config.yaml
num_hidden_layers: 11
hidden_size: 512
num_attention_heads: 8
num_key_value_heads: 8
head_dim: 64
intermediate_size: 2048
vocab_size: 10016
hidden_act: "tanh_gelu"
norm: "layernorm"
norm_place: "pre"
norm_eps: 1e-05
positions: "rope"
rope_theta: 500000.0
rope_fraction: 0.5
qk_norm: false
attn_scale: 0.125
bias: "none"
tie_word_embeddings: false
parallel_block: true
init: "uniform"
init_std_qkv: 0.0329
init_std_o: 0.00701
init_std_up: 0.0329
init_std_down: 0.00701
optimizer: "adamw"
learning_rate: 0.000585
lr_mult_qkv: 0.7
beta1: 0.9
beta2: 0.99
lr_head: 0.00495
max_grad_norm: 0.5
warmup_steps: 502
schedule: "wsd"
decay_fraction: 0.627
decay_shape: "linear"
final_lr_fraction: 0.0
batch_tokens: 131072
max_seq_len: 512
doc_mask: false
train_tokens: 943700000
max_steps: 7200
dataset: "wikipedia_en"
MLP neurons of a small language model. Each row is named by its layer, matrix (up: input weights) and neuron, and shows model dimensions 224-319. Each number is 500 + 40 x the weight over its row's rms, rounded and kept within 0 to 999. Numbers have three digits each.
Before each neuron's rows, "fires on" lists the tokens most often at its 100 highest values on Wikipedia text that the model never trained on; "fires after" lists the tokens most often just before its 100 highest values on Wikipedia text that the model never trained on. A number after a token or word is its count.

fires on: "-" 42, "mon" 7, " |" 6, " friend" 5, "y" 4
fires after: ")\n" 32, "\n" 8, " —" 6, " Ed" 4
L2.up524:533479477506582481458478477465478456511446490498478406493520412513513457540545486505519462526430469502551514486539456525494494445439540447520537510495529556416490506512574503584499475529437553541501417519462560495511530458523559443540517554511438462548480510504495575536469536499528528469

fires on: "-" 41, " /" 11, " And" 11, "." 10, " On" 8, ":" 5
fires after: "\n" 23, ".\n" 11, "." 11, ")\n" 7, "," 5
L2.up47:439527469460569505518485486468489594514459561593501460441486537520424530430485496545508552487540495599434548591533497470449493553484462577535540463508495485577487514516502482521478495407452457461443490529506496554487505478527466511483511500479439438529500480454505522498480419514539484508

fires on: "," 97
fires after: "1" 36, "2" 8, "5" 6, "3" 5, "4" 4
L2.up231:468554503454470445553509513504536561476495440469529475434462521512511502466530465490515465465504464537439539495577525500514539508500479520523500410521454578491529499501431520535506533451451563575523445542512435464488545480481497499528501533442474532554500465499549574451529456481534484461

fires on: " " 56, " Anthony" 5
fires after: " |" 72
L7.up689:484493456464464546517503521517533484469374521501536483536386483453528567500552498461556481511450512455513474507481563470415481550508414505509521483504449565491485399536435475498489478572424486530518490515431504533515459462490578479450506502495446574522547524502543517507537467540491551533

fires on: "On" 21, " On" 14, "a" 9, "A" 6
fires after: "." 23, ".\n\n" 14, " \"" 8, " (" 8
L2.up1310:480495483555511490503533488471505528556463482465486428421470512480538480511532540501508496530444486522427525547512535525487473478510547474497573390445462464594479496459493512518450560454409494541482469524551547479483536557604545469505398469528487481553505550480436447463505472539598550456

fires on: "C" 45, "G" 18, "W" 9, "c" 5, "F" 4
fires after: " (" 34, " \"" 25, ".\n\n" 6, "==" 5, "===" 4
L2.up1115:493506411498549549533504471516495541430430462541576454501505418482491503492525549510512463475483507488450523503556530498424469513527434482529505430473442510509536494483473501466530498482549559478548500488493447429512564532560524457429461442506471489568450488575490547448578531512506518514

fires on: "L" 37, "s" 28
fires after: " (" 33, " \"" 14, "\n" 5, " '" 4, "'" 4, "." 4
L2.up1423:488512489463485532547478476508506488483485548464571430459512534516495433439525595492471452436460511495483550557547474513494530530458563479573523510475476513552491443529539505577461505477390469538460476478509503496492508534468481506481493506490479527514462494526484542445524480524532570542

fires on: "H" 15, "F" 11, " to" 10, "T" 8, "f" 7, "t" 7
fires after: " \"" 31, " (" 27, "/" 7, ".\n\n" 4
L2.up737:443491486463565540553441438485494457473491497535563454436526451444453497495478511472483512457499510460538564517549503488509494533553469458526536456509487582469477453485489502484466579523518490471549458546569481450495556459507482531487503509476470516552489503498520512502576543488512537552

fires on: " in" 18, " |" 17, "2" 13, " •" 10, "4" 8, ")" 8
fires after: "." 18, ")" 16, " (" 13, "-" 10, " −" 5, "," 5
L2.up1790:501454477462511509529510575498547525470506497506517520404528505399510461397504503525545477422466535548512553520578501505521446540531496523488504496454449524408493456505592567545465539496452540502471458447469485515468575482434517494478476496485521561465551514571457508439481549571526448457

fires on: "–" 38, "|" 37, "-" 22
fires after: "1" 25, "0" 20, "2" 13, "\n" 11, "\n\n" 7
L2.up1610:449463436453548534537398460493573555509425474484468448524457562514470497441462566464532487476540513539420513465550536543565510486573498520453465540427463485478447440514475485525489546521537506480471442508469465499517491513465478552421511513509504520497525472446552500434506567504563528519

fires on: "s" 23, ")" 20, " to" 10, "l" 5, "e" 5
fires after: " (" 40, " " 9, " \"" 7, "4" 5, "6" 5
L2.up540:431502506497468488528457467547488526426536556551492428482493540414507502452489535481473448484499458462522574532583519535514541570533498512565541469462502540452433468510550546490363550458508539498507571457486396487404562458497448480472522521509518548467458516517462448411491459556515554565

fires on: " " 42, "===" 7, " A" 6, "==" 5, " Rangers" 5, " CD" 4
fires after: " |" 50, " |\n\n" 7, "199" 4, ".\n\n" 4
L2.up211:468466451516540493566429523484591562480445451448461419452418522508486492467506514493533498499525452480414464568479509476469546545519491528483453526526450478483466498484422487532483497454522496425428567514444478482455487504424524515467531503446509535546542489486572521460483489493484489553

fires on: ":" 73, "°" 7
fires after: "3" 14, "4" 13, "2" 9, "21" 8, "6" 7, "12" 6
L7.up1823:498497432397512497521503415458518512547436480530430461468481505484464472514428455496536410545488507545586498517494559503490579555458492499472501532476570524556455516538458423504546514519488488544513427504466477502483521488488462458451427495452491469472596517476479469464482505436514461505

fires on: "–" 63, "-" 13, " Total" 7, "ield" 5
fires after: "1" 25, "0" 21, "2" 20, "3" 7, " |" 6, " Sh" 4
L2.up692:529473452467533505524483480536537523445451499514547488471355546464505530423505477464500495506427436516460489508527467483435542496529479514500428480531431549455493485521508517496487484445471494474486470453500513459486514548522566522469523515493495481564541511463570533432447527482497513554

fires on: "I" 19, "p" 9, "b" 9, "c" 6, "g" 6, "d" 6
fires after: " \"" 31, " (" 17, " " 9, "/" 6
L2.up817:481559502420503526518453413527497490489459522534574441473507531478487469497513564465507497407605490566509533447477540571518528506474542550539534434497513468418561533586559480489477558485529501523481545458501491468458527571532506500521462522484465535571442525517484505427524475544559482504

fires on: "0" 16, "8" 10, "9" 10, "6" 8, "39" 6, "36" 5
fires after: "," 88, "." 9
L2.up11:493471413479506459504467438430550543567457510502513458468462460491502527431479560506555503482482488464429545509472502566551530515430556571525559469473511566524454518562509436486486553450496506517469502480506473496415528577541485548482553520504486566524545540520472481387460538447523496512

fires on: "–" 40, "ig" 13, "." 6, " " 5, "aly" 4
fires after: "2" 12, " Gr" 10, "1" 9, "3" 7, "4" 7, " -" 5
L7.up863:483479453445510478495486562473523544545437476489468499550513447512484509470500481462526501463559449441500477474518487537476524494411491529512470569504416531428509592512498459484462509531490515527481452541474532461499610559483483555432488480446513405512469538514500462512435593419487547530

fires on: "d" 14, "w" 11, "-" 9, " on" 7, "ed" 6, "down" 6
fires after: " (" 23, "/" 12, " \"" 11, "B" 8, "\n" 7
L2.up1343:521522499426550477551453469522543495438417491519468476489530430514484467499496505486502523425509425487444473551545575520482456560520529507523490432519475473472536508478547484450467538494440553458407541514434499449424585519524547491453507485483559565559478564494557483449544468511500521566

fires on: "–" 67, "-" 18, " –" 5, " pat" 4
fires after: "0" 27, "1" 27, "2" 16, "3" 7, "4" 4
L2.up1511:493563496437556513459413462420568525535469453547473449469422472516460545509474499428513456508437477481462490473520543546508507480550508538545496494541447493514469520517527462484454575486495445565441535546514428530542501488483539522527499508536485525518529482479458541546443472495504507588

fires on: "-" 70, " |" 29
fires after: "\n" 46, ")\n" 10, ";\n" 9
L2.up1177:523510502445549526501435400515572532464409476509455412495465481447477446465504490518545475502526476486535438502499483605517526498417527452490511429536542523442473529506509550490532540548461461520464540564461516469487512456521519491444452631504504486568539531523514502459564524501501488492

fires on: "9" 14, "w" 14, "m" 10, "7" 7, " marine" 5
fires after: " " 27, " (" 19, "/" 5, " \"" 4
L2.up808:466496449484483486504476482498555507501400434428521499473521385424469468518491491500463487533512479532479512481521506532485499502533488467540539499544492526440439458546482454567465518443412552465452463507448482528516504454515533517531535461488451541514454467526492535444475511512502522571

fires on: "s" 21, "d" 13, "ed" 11, "ch" 8
fires after: " (" 37, " \"" 22, "S" 7, "-" 5, " s" 4
L2.up157:518513495464472474511467469480453465465441527550473461510539466458448475494490551380536408519454483492504481511579463477533500479492531511573568411517476496504471517518501497523469515428443461555512468475461462509486491577481498513452545528460477519550479487494476570441500489520473544512

fires on: " |" 40, "0" 22, " /" 14, " Infantry" 5
fires after: " " 31, "0" 14, "3" 7, "1" 6, "4" 4
L2.up354:463527441551510493554483541511603489466456529480516458532486522530430524483557527518472498520526509555494532452576535453453530523553503476570503492536468459556441478569507459516523544461433545441429555454537461550484526506455461509503529529570497440470495457479520492479507514563468491523

fires on: "S" 15, "G" 14, "R" 12, "-M" 11, "-S" 6
fires after: " (" 24, ".\n\n" 21, " \"" 8, "/" 4
L2.up471:489467453372525496592466465535492459482521511473515475481520449472517464522527550435492528481517504536382510462499490477471482532465480468542475434479458492515514484550451446470497551463446520478551495454544523504450534496530566502482484470451439463539489528493550542452562507533529504505

fires on: "d" 15, "m" 13, "w" 9, "b" 9, "c" 6
fires after: " (" 36, " \"" 20
L2.up1265:426516423496426452553498485494549539544495489437559437447471428493537536498469489478572493461451524535515487490494582519474543485511538531452517515505415497509512499545526511430401535520455524503525439436474536502541551520451446436444481520502508511517518471518544499528479452436468572508

fires on: "z" 19, "b" 16, "res" 8, "r" 7, "d" 7
fires after: " (" 28, " \"" 13, " R" 8, " c" 6, " G" 4
L2.up1138:433539458534512520524505435475567538497422563511491463526537455518457476517513511418472527522446523492437481579527489511407457540557546556578563557545519548511464448538548501513486508428475487559438544443515472412489539520475503460520497489439468435531451448522479569440506461472447544454

fires on: "d" 16, "st" 10, "\n\n" 8, ")\n\n" 6, "down" 6, "el" 6
fires after: " (" 27, " \"" 11, "/" 11, " [" 7, " " 6, "-" 5
L2.up1977:531520451522477475528453459444449427483468531477536463474511450511486493502530539432519513481596448503488530461520555462479524529526503478583589491454531481506556570555562445500568512539441538580504499467496446474487506539528484464498502502536469532539500470481575463467590518588510506489

fires on: "w" 14, "r" 9, "f" 8, "ch" 7, "str" 7, "t" 7
fires after: " (" 30, " \"" 24, "/" 10, " O" 5
L2.up1170:457518492453471491509516434487511558503398523498486430456503498528498519485473482471543506461515494482493574483515518509500503540465443541533470434539546574575517507519478586461445552468431492539562488494519510504521498524457467502464492520438501542539492520565565570534506516461491503472

fires on: "s" 24, "el" 16, "e" 10, "ed" 9, "l" 6, "re" 6
fires after: " (" 31, " \"" 19, "-" 13, " [" 6, " s" 5
L2.up256:459494517521506424507471531504528508463478549536583356415570455491478467482474493497514438459530447561479495493492509479506436508494566513493525491489505492481497520533545528500451569514452517556487491484460438435502552518500436511462432521434509539510572519565466616419540566491485476522

fires on: "6" 22, "5" 18, "59" 6, "0" 6, "55" 4, "57" 4
fires after: "." 53, "," 46
L2.up531:552465465479531428487428551436575502469419546498532461444508494503508527427481476504546438538428486475507554549508507582471570560502560475524451497487492509477468513487522555485504504462488508478464467541523453501427536553508519597536532490486484485542542534495466485468461574539559555469

fires on: "," 14, "b" 11, "z" 10, "n" 10, "t" 7
fires after: " (" 25, "–" 13, " R" 8, " \"" 5, "1" 5, "(" 5
L2.up1197:493501469516503505460477468470515486501407475437562475521462531520449494481494523507450490566512446435434534552563530546500458574527559487559522544550440542509445408491464508522470579430459544424462472482467438448470510494482533534494556530486506567457458494538527504533458469510511537482

fires on: "9" 27, "8" 19, "7" 8
fires after: " " 34, " (" 13, "." 9, "-" 6, "–" 5
L2.up1267:431476525468453536474427443452462511521518489482544445531478505478507490507526524586459545540506479546543473521533546533542551542481457496558596514493505491489529507544556496516543495499524442467390510531453428459447501600484590560445433564500597539487499465517541467487516503567516594466

fires on: "s" 21, "in" 11, "a" 11, "ed" 7, "as" 5, "o" 4
fires after: " (" 36, " \"" 20, " “" 4, " un" 4
L2.up792:565525460528521537519514520521463498445465555527483525418584496482496430501551492447490508487555496448478517576476524481525524481447527491552588459466487521525529435522547521531484558453482460577539540517538529463428497592542440529451497481531581567508489461453472512508512490467458457457

fires on: "200" 38, " tele" 8, "==" 8, "196" 7, "202" 6, "|---|---|---|---|---|---|\n" 5
fires after: " " 49, " (" 7, "\n" 6, " |\n" 6, ".\n\n" 5
L2.up1040:512517458437521571526499468436530568500467442533517487475504510499495550470423542430500519477523494463474558521528467542446498471485442391518480449467487518580516443514540446578428460545429501511473550497556483511542577444486459466459458524428465474542513507475509551504463517536524578529

fires on: "9" 20, "ed" 13, "8" 10, "ating" 6, "ration" 5
fires after: " " 42, " concent" 5, " equ" 4, " (" 4
L2.up397:444493465468532491521471494477533455525488483535512460508571458447468508485578504456497551553476419550503552501569467406484522566494473429459512531544495597442521442502487506569482482530513547526547500518427457540556547518465484483468466500485501476553517425464467530449529559469479588498

fires on: "a" 23, "s" 20, "1" 17, "ella" 5
fires after: " (" 35, " \"" 13, " " 12, " d" 5, " |\n" 4
L2.up286:497586520519449509577514508544518521550459488494558420409468480475541473521508531487503421504497492560436560480534441511486518500498404496541533459511508523529478538478526532459399489529457511540537455474512473492482622568478466436447432538444539495563504485551531545488561465488523560509

fires on: "2" 17, "6" 14, "4" 10, "199" 7, "12" 5
fires after: " " 28, "200" 9, "199" 7, "198" 5, "202" 5
L2.up135:513492456415515508503428440563559496473489561448566542515515451490496443494495439464525578454529465478479511567441511542477427540448501561478477514531427485514472433555571539444464550482480556484501484529435510396456430518448571506461566456569472523504491500449531518481546517469551559502

fires on: ")" 34, "%" 13, " million" 4
fires after: "." 13, "5" 10, "6" 9, "8" 7, "4" 6, "3" 6
L7.up1293:459468528501477514503393472485473516443493503521494556582495505507486560512467456513559432528567503501438492488497498517449458514571438523540483485436531484511484446409441502452561600456488426544465467479465522465510525546539508503482517523445480506504581475513503581449489525558535520463

fires on: ":" 24, "7" 11, "24" 7, "23" 7, "25" 5, "8" 4
fires after: "–" 44, "-" 9, "200" 7, "201" 5
L2.up1122:435420496479504508495397464456537490488514530528456463419492517492563531392437488453515587475550525486496486482471504487515470440497571464506526552472487406507497447473457537535481521463562527443463451508495465495503433489513585533470417545432527522508506536485522488482456498473499569529

fires on: "s" 30, "or" 7, "res" 6, "a" 6, "th" 5, "MS" 5
fires after: " (" 32, " \"" 21, "-" 7, "/" 6
L2.up816:440538483475573490497490454511500472557475530522547455419527437444464466527534503441528431472457525434475540565495503527443495539533527429553485452552490528483489497488543537505512550489489548542484536553442442443452523486506447433482506509510578498541540469507493497464557500470505552496

fires on: "202" 18, "197" 17, "194" 13, "189" 6, "191" 6, "185" 6
fires after: " " 99
L2.up1965:508552480482469551471462459537507503457460519467541458483467489511492560440504540417547496518517475478463508459572492507393549470567428531519488532538500506533557480523494492470475602517467521481491489504511446516514528502499512588474461496469504510561499486493497522523472450521513587528

fires on: "s" 57, ";" 15, "ic" 13, " |" 6, " of" 4
fires after: "0" 31, " (" 12, " \"" 9, "9" 6, " P" 5, " L" 4
L2.up1851:525461513486564450493414527503557542495429532478571461436486523517486492421460559483462510475541505479491485609504524492477482557507554495524524448529535514497488435542490504467486537511509478569445554410476458461523430551498454537459538538451444506574479508534524537543446438521520530494

fires on: "s" 16, "d" 14, "h" 8, "r" 8, "t" 7, "f" 6
fires after: " \"" 39, " (" 32, "/" 4
L2.up857:463466419465540523551519458511505504525406508538481417493469410455451510454450481480535534461473471580448496537503540615456508531464453488549506528501495505471387550467525548451462525389441573485546501507476541521556518493415445472516517518455503462511496485478530503493533565555550476554

fires on: "a" 13, "m" 12, "==" 12, "o" 11, "ma" 10, "la" 10
fires after: " (" 21, ".\n\n" 9, " \"" 6, "el" 6, "(" 4, " Em" 4
L2.up361:537462465465532517557497486525526494432465437485544505541466431471378500440504535457512511486434478560441498519562499514480546536565462528550509572501491491528457430534504510479462541436497487555506480494447460480444558463504485523478502480469484536541530543520483464513541483519488549525

fires on: "a" 15, "in" 13, "res" 9, "at" 9, "on" 6, "e" 6
fires after: " (" 29, "-" 12, " \"" 9, " th" 5
L2.up680:476515524500504536501504438492509548486515516447503494408499475487521467454517526527498559381596462572484498468539494468523514564416448456555554443428540503496521470508524466577485511510456487530481505533549425521475524554493456466546478531484467547507531474538522493518457432495530488512

fires on: "s" 24, "a" 10, "p" 7, "urg" 6, "res" 5, "w" 4
fires after: " (" 37, " \"" 35, " " 8
L2.up1225:445580478461521473459505452544443514415504522511601497497514442528501445483576525512509552482532485530422526500494474467457434557521476496530595451492535531431515434570524519495471513491470530510560521475516482546438535536490517483501527512498527462471489534433461528445518431536459490531

fires on: "0" 99
fires after: " " 100
L2.up1451:484485494498462458545467458482518465549453575499520499475517434494423502451534551436485467501497464513552473470529512559403562616493487462503523508550509538546509493508492474464493551445506552498505506521492373479507495505530522524454504490522534468511496519449498521502516559543508499525